Weights of a small GPT-style language model, trained from scratch on English Wikipedia: no biases in attention or MLP, a variant of Muon for these matrices.
MLP neurons of a small language model. Each row is named by its layer, matrix (up: input weights) and neuron, and shows model dimensions 96-191. Each number is 50 + 10 x the weight over its row's rms, rounded and kept within 0 to 99.
After each neuron's rows, "fires in" lists the words (lower case) most often at its 100 highest values on Wikipedia text that the model never trained on. A number after a token or word is its count.

L7.up1432:41 43 39 70 39 50 41 51 40 49 63 59 44 58 44 53 50 34 50 53 41 50 35 54 67 46 51 44 49 49 28 59 47 44 50 54 60 57 64 47 51 45 60 56 47 44 67 57 43 59 54 57 63 50 40 49 67 74 61 59 50 63 59 48 34 54 66 44 39 52 62 43 58 60 55 57 44 52 57 57 64 56 55 49 54 32 57 48 41 59 67 30 55 62 39 53
fires in: "the" 30, "maritime" 8, "national" 5, "marine" 4, "local" 4

L7.up1962:51 61 50 49 53 57 53 69 57 47 55 49 60 28 53 50 58 62 44 44 36 30 65 65 55 56 48 39 61 35 54 26 65 41 48 31 62 51 43 35 56 44 43 55 60 42 48 56 48 46 56 56 57 42 45 54 57 54 46 58 46 52 49 42 56 53 62 50 53 59 53 48 41 43 38 37 59 54 57 64 60 59 78 55 56 49 49 51 65 31 69 51 55 40 60 45
fires in: "such" 28, "it" 26, "items" 5, "lakshmi" 4, "corresponding" 4

L7.up1384:50 44 54 58 50 40 42 63 43 52 53 33 52 56 54 54 60 68 33 26 63 51 73 49 66 41 48 43 57 45 43 59 50 76 46 29 54 67 40 56 41 53 28 50 51 54 41 49 50 45 46 48 34 54 41 55 51 37 54 48 46 54 59 63 30 33 52 39 45 55 52 55 46 55 48 43 48 47 31 50 42 83 51 45 19 54 39 60 65 54 34 43 60 42 48 48
fires in: "in" 94

L7.up2402:47 59 44 72 50 43 41 40 45 39 51 67 28 45 43 63 63 42 41 32 41 40 33 61 63 44 43 42 63 49 45 61 54 47 34 55 56 57 52 43 47 57 40 57 52 54 72 45 64 48 43 55 46 40 35 42 46 56 34 53 59 47 48 62 47 51 57 39 43 42 37 63 68 46 34 62 49 27 48 47 42 44 33 40 34 51 58 45 50 50 34 64 51 48 57 58
fires in: "to" 14, "been" 13, "continued" 11, "and" 10, "still" 9

L7.up774:56 59 49 44 40 64 66 43 52 49 46 37 58 42 44 42 46 46 49 31 50 50 48 51 66 71 46 46 56 44 43 53 67 54 39 43 49 57 44 56 74 45 49 40 57 57 64 53 51 50 34 37 57 57 45 57 51 40 51 60 48 54 50 39 57 51 54 36 51 49 84 58 47 52 33 44 53 51 64 48 49 50 29 44 67 41 56 62 38 41 53 27 51 41 55 52
fires in: "first" 48, "early" 10

L7.up2106:56 58 34 67 54 39 32 58 41 53 47 58 41 33 35 43 48 51 71 49 32 51 44 61 45 56 41 53 50 31 58 54 48 46 50 53 55 59 36 69 43 57 52 60 61 69 56 44 58 23 44 22 41 43 56 50 46 65 63 40 58 63 42 57 45 64 42 62 74 67 45 45 58 64 48 51 47 46 58 34 43 57 55 64 45 47 54 32 46 68 52 56 48 53 47 54
fires in: "the" 27, "at" 14, "took" 6, "take" 5, "taking" 4, "to" 4

L7.up1140:46 38 55 61 76 51 69 49 67 60 66 62 43 47 76 82 51 36 46 50 41 47 64 48 50 48 58 53 38 43 29 26 69 59 50 44 48 48 65 49 52 45 42 43 37 35 38 57 73 60 36 48 55 62 50 54 57 46 75 51 59 43 70 63 50 45 50 55 59 57 35 51 44 65 26 50 41 35 55 52 33 30 36 43 54 57 67 59 53 43 48 37 52 52 51 26
fires in: "united" 60, "mohan" 7

L7.up541:59 57 47 50 43 53 41 53 65 47 67 65 51 73 40 45 43 55 54 50 57 54 55 49 50 45 42 40 51 47 58 49 39 43 41 51 59 54 52 50 41 55 52 55 71 63 44 37 76 70 57 58 62 55 49 48 63 36 48 39 64 52 63 32 59 54 33 48 39 47 57 64 49 48 44 49 47 47 52 31 55 45 59 26 38 66 57 36 50 54 49 50 57 37 40 60
fires in: "more" 34, "automobile" 6, "rather" 5, "upper" 4, "autumn" 4, "less" 4

L7.up974:64 48 57 61 51 50 50 49 64 52 41 46 49 56 49 51 30 51 43 62 41 49 57 38 56 51 62 39 48 60 53 42 49 52 60 57 57 36 45 61 52 57 56 52 35 69 67 64 55 57 54 61 55 42 40 40 41 67 31 53 47 45 47 60 44 56 53 60 55 36 44 69 47 50 47 45 48 68 52 28 60 53 41 55 54 50 55 59 51 50 41 36 48 42 50 30
fires in: "u" 26, "united" 22, "jr" 6, "uzzell" 4, "universo" 4

L7.up60:58 42 55 53 69 38 50 36 49 55 51 39 40 58 45 46 57 58 58 40 41 56 53 58 56 34 70 33 68 45 48 57 46 45 52 46 61 46 69 50 57 44 43 41 51 52 69 57 57 59 48 12 31 59 47 38 41 46 61 36 55 44 50 53 46 39 50 52 54 44 51 40 32 51 55 60 46 44 40 52 43 42 53 32 39 46 61 39 57 55 58 40 46 48 49 61
fires in: "from" 48, "since" 17, "to" 13, "until" 6, "between" 5, "and" 4

L7.up706:48 44 42 57 44 48 56 69 70 41 37 49 59 39 36 67 56 49 40 43 45 37 48 57 66 58 54 55 60 55 44 71 43 42 54 47 60 59 70 72 53 50 49 55 51 40 58 41 53 49 46 39 59 53 51 28 42 59 52 51 54 36 45 69 65 49 55 60 71 50 49 49 54 53 37 56 41 50 31 56 49 42 71 45 43 49 44 51 43 35 54 56 45 50 42 54
fires in: "were" 21, "as" 14, "be" 12, "not" 6, "considered" 4

L7.up983:55 50 48 57 46 47 52 35 54 51 53 54 50 40 54 34 43 38 41 46 49 45 38 44 53 48 52 54 49 47 61 50 47 54 47 48 49 60 66 59 62 46 61 48 48 48 70 64 41 52 38 65 50 35 54 64 43 43 48 40 48 76 61 38 48 46 58 54 52 68 35 42 48 51 51 35 39 41 44 30 61 42 50 48 58 39 54 69 42 42 34 30 70 45 40 51
fires in: "of" 17, "for" 14, "under" 11, "following" 10, "after" 7, "during" 6

L7.up978:58 59 57 44 55 54 44 48 18 44 31 41 55 63 53 45 65 74 63 44 60 44 57 47 49 44 52 50 50 56 67 42 66 65 52 51 48 47 47 49 48 36 51 46 48 38 45 49 37 59 53 57 38 45 61 67 49 64 69 34 68 58 59 41 54 54 51 55 58 52 54 49 36 46 38 59 50 34 53 42 54 74 35 29 29 26 67 47 42 53 56 33 59 54 52 60
fires in: "on" 84

L7.up158:51 47 34 49 57 51 39 35 50 45 30 59 61 46 59 40 55 41 52 33 38 37 65 40 51 59 45 46 43 49 58 57 46 46 58 40 60 50 38 47 41 38 55 48 38 42 57 52 54 39 53 50 35 60 24 44 46 41 48 40 44 54 43 55 55 58 54 36 61 43 57 53 35 45 50 30 67 65 49 58 33 73 60 52 51 57 57 43 57 47 56 35 47 58 36 48
fires in: "as" 22, "and" 15, "because" 14, "both" 11, "in" 8

L7.up2271:53 54 59 35 58 34 40 61 60 43 48 54 62 51 51 49 59 46 57 62 42 50 62 48 63 65 37 54 55 26 46 47 41 48 75 53 57 55 48 52 47 46 48 59 58 44 62 46 56 48 42 58 57 47 40 30 57 55 41 56 42 34 65 61 52 46 48 38 52 45 68 50 49 61 40 50 63 52 61 43 67 47 63 65 39 51 61 49 47 53 53 59 54 53 40 61
fires in: "became" 36, "become" 10, "as" 8, "becomes" 6, "becoming" 6, "ten" 5

L7.up2156:39 48 35 38 55 41 31 58 48 48 42 45 63 62 51 32 43 33 31 61 68 41 37 46 54 39 40 49 56 46 44 54 69 52 52 57 54 41 56 55 67 40 46 47 35 39 67 45 41 51 42 58 52 43 49 45 49 38 57 54 49 50 47 39 55 53 49 51 47 50 47 52 49 36 32 39 43 48 50 40 33 48 50 59 56 46 51 60 76 49 55 55 60 40 64 52
fires in: "first" 23, "of" 11, "all" 6, "on" 6, "census" 4

L7.up570:40 52 61 61 44 44 62 40 50 57 45 36 62 54 61 39 53 50 42 42 43 71 51 56 46 27 56 61 36 74 48 35 54 55 55 56 41 51 54 28 60 44 45 56 63 58 40 40 49 65 68 53 43 39 48 33 39 53 44 63 48 51 41 39 53 54 50 41 51 38 53 50 53 47 20 49 60 69 60 40 41 59 72 46 48 54 33 49 45 45 62 35 45 55 56 53
fires in: "4" 49, "played" 5, "at" 4

L7.up1784:46 49 57 38 38 36 49 49 48 56 40 46 49 57 53 51 65 45 75 54 51 44 54 58 62 62 59 55 54 41 53 58 84 44 46 68 54 53 56 53 49 68 35 49 47 39 54 49 63 50 46 56 48 49 62 28 58 58 56 45 55 51 48 47 50 48 40 55 63 45 58 52 54 42 56 39 47 53 48 40 53 60 60 47 56 52 50 43 56 55 57 42 49 44 56 41
fires in: "as" 15, "one" 13, "is" 11, "are" 6, "were" 4, "area" 4

L7.up1364:53 50 44 37 58 60 42 60 66 52 57 73 67 40 50 38 41 51 37 51 40 41 44 41 55 44 58 59 50 39 21 63 44 55 59 62 52 49 50 51 41 51 35 49 47 54 47 53 54 54 58 52 61 39 56 45 34 57 55 42 60 57 37 66 62 38 30 42 48 43 60 32 37 49 31 38 47 52 42 61 55 72 51 59 51 54 52 66 55 49 53 46 64 55 32 47
fires in: "second" 18, "first" 18, "this" 15, "fourth" 5, "third" 5, "another" 4

L7.up1916:44 39 53 35 51 48 47 50 52 51 53 57 31 67 76 48 53 46 45 39 45 54 69 47 63 51 66 51 50 44 51 58 55 61 52 57 62 48 44 44 46 50 48 48 46 45 61 52 68 54 47 56 30 48 66 58 57 47 47 59 42 53 66 47 52 52 51 48 50 29 51 35 57 50 58 43 31 53 53 53 58 50 55 55 59 54 53 44 47 35 52 56 43 41 51 39
fires in: "most" 21, "and" 21, "some" 21, "in" 8, "many" 8

L7.up1895:56 60 50 45 57 37 55 56 51 43 61 40 58 39 50 41 46 66 42 15 34 44 63 56 53 33 40 40 65 46 45 46 38 60 60 65 41 50 72 42 38 42 51 52 44 51 76 41 47 54 52 46 67 47 53 41 40 46 59 50 49 42 56 39 45 51 43 31 41 64 57 48 68 52 30 57 61 37 53 53 39 47 60 45 41 34 51 56 46 59 59 40 50 39 54 56
fires in: "in" 39, "into" 8, "winning" 5, "to" 5

L7.up793:55 56 46 63 49 35 49 49 71 39 57 33 51 49 54 56 47 60 52 67 56 66 41 46 66 46 41 47 50 50 57 53 46 51 51 35 50 50 62 55 44 38 49 52 64 52 38 68 48 34 49 58 53 64 48 52 37 71 48 64 46 43 62 55 61 48 55 44 69 66 54 44 43 67 35 47 50 48 54 43 46 27 50 53 64 56 61 23 48 33 61 39 54 66 49 57
fires in: "at" 27, "along" 10, "within" 6, "just" 6, "front" 5

L7.up1150:50 67 57 71 52 45 63 46 54 36 63 37 27 41 62 40 41 51 34 61 45 74 81 49 58 49 56 55 51 52 45 39 56 44 54 26 51 52 30 45 52 62 58 49 45 48 64 50 51 49 40 45 49 60 26 25 41 56 54 61 47 39 49 52 52 60 46 47 45 58 47 49 55 69 59 51 61 39 48 41 48 48 58 32 52 39 45 44 44 45 53 73 67 52 29 53
fires in: "as" 77

L7.up741:45 42 47 48 54 63 41 39 60 46 49 45 75 55 32 45 44 35 47 42 36 64 54 48 46 73 52 34 43 36 49 50 42 44 36 63 57 56 34 49 42 52 39 45 54 69 45 65 60 61 39 47 44 45 44 47 42 35 74 46 52 44 62 43 57 51 59 60 47 62 37 40 53 49 50 47 37 50 53 43 51 67 62 43 55 45 40 49 46 51 49 52 63 28 56 50
fires in: "during" 27, "before" 16, "after" 9, "afterwards" 4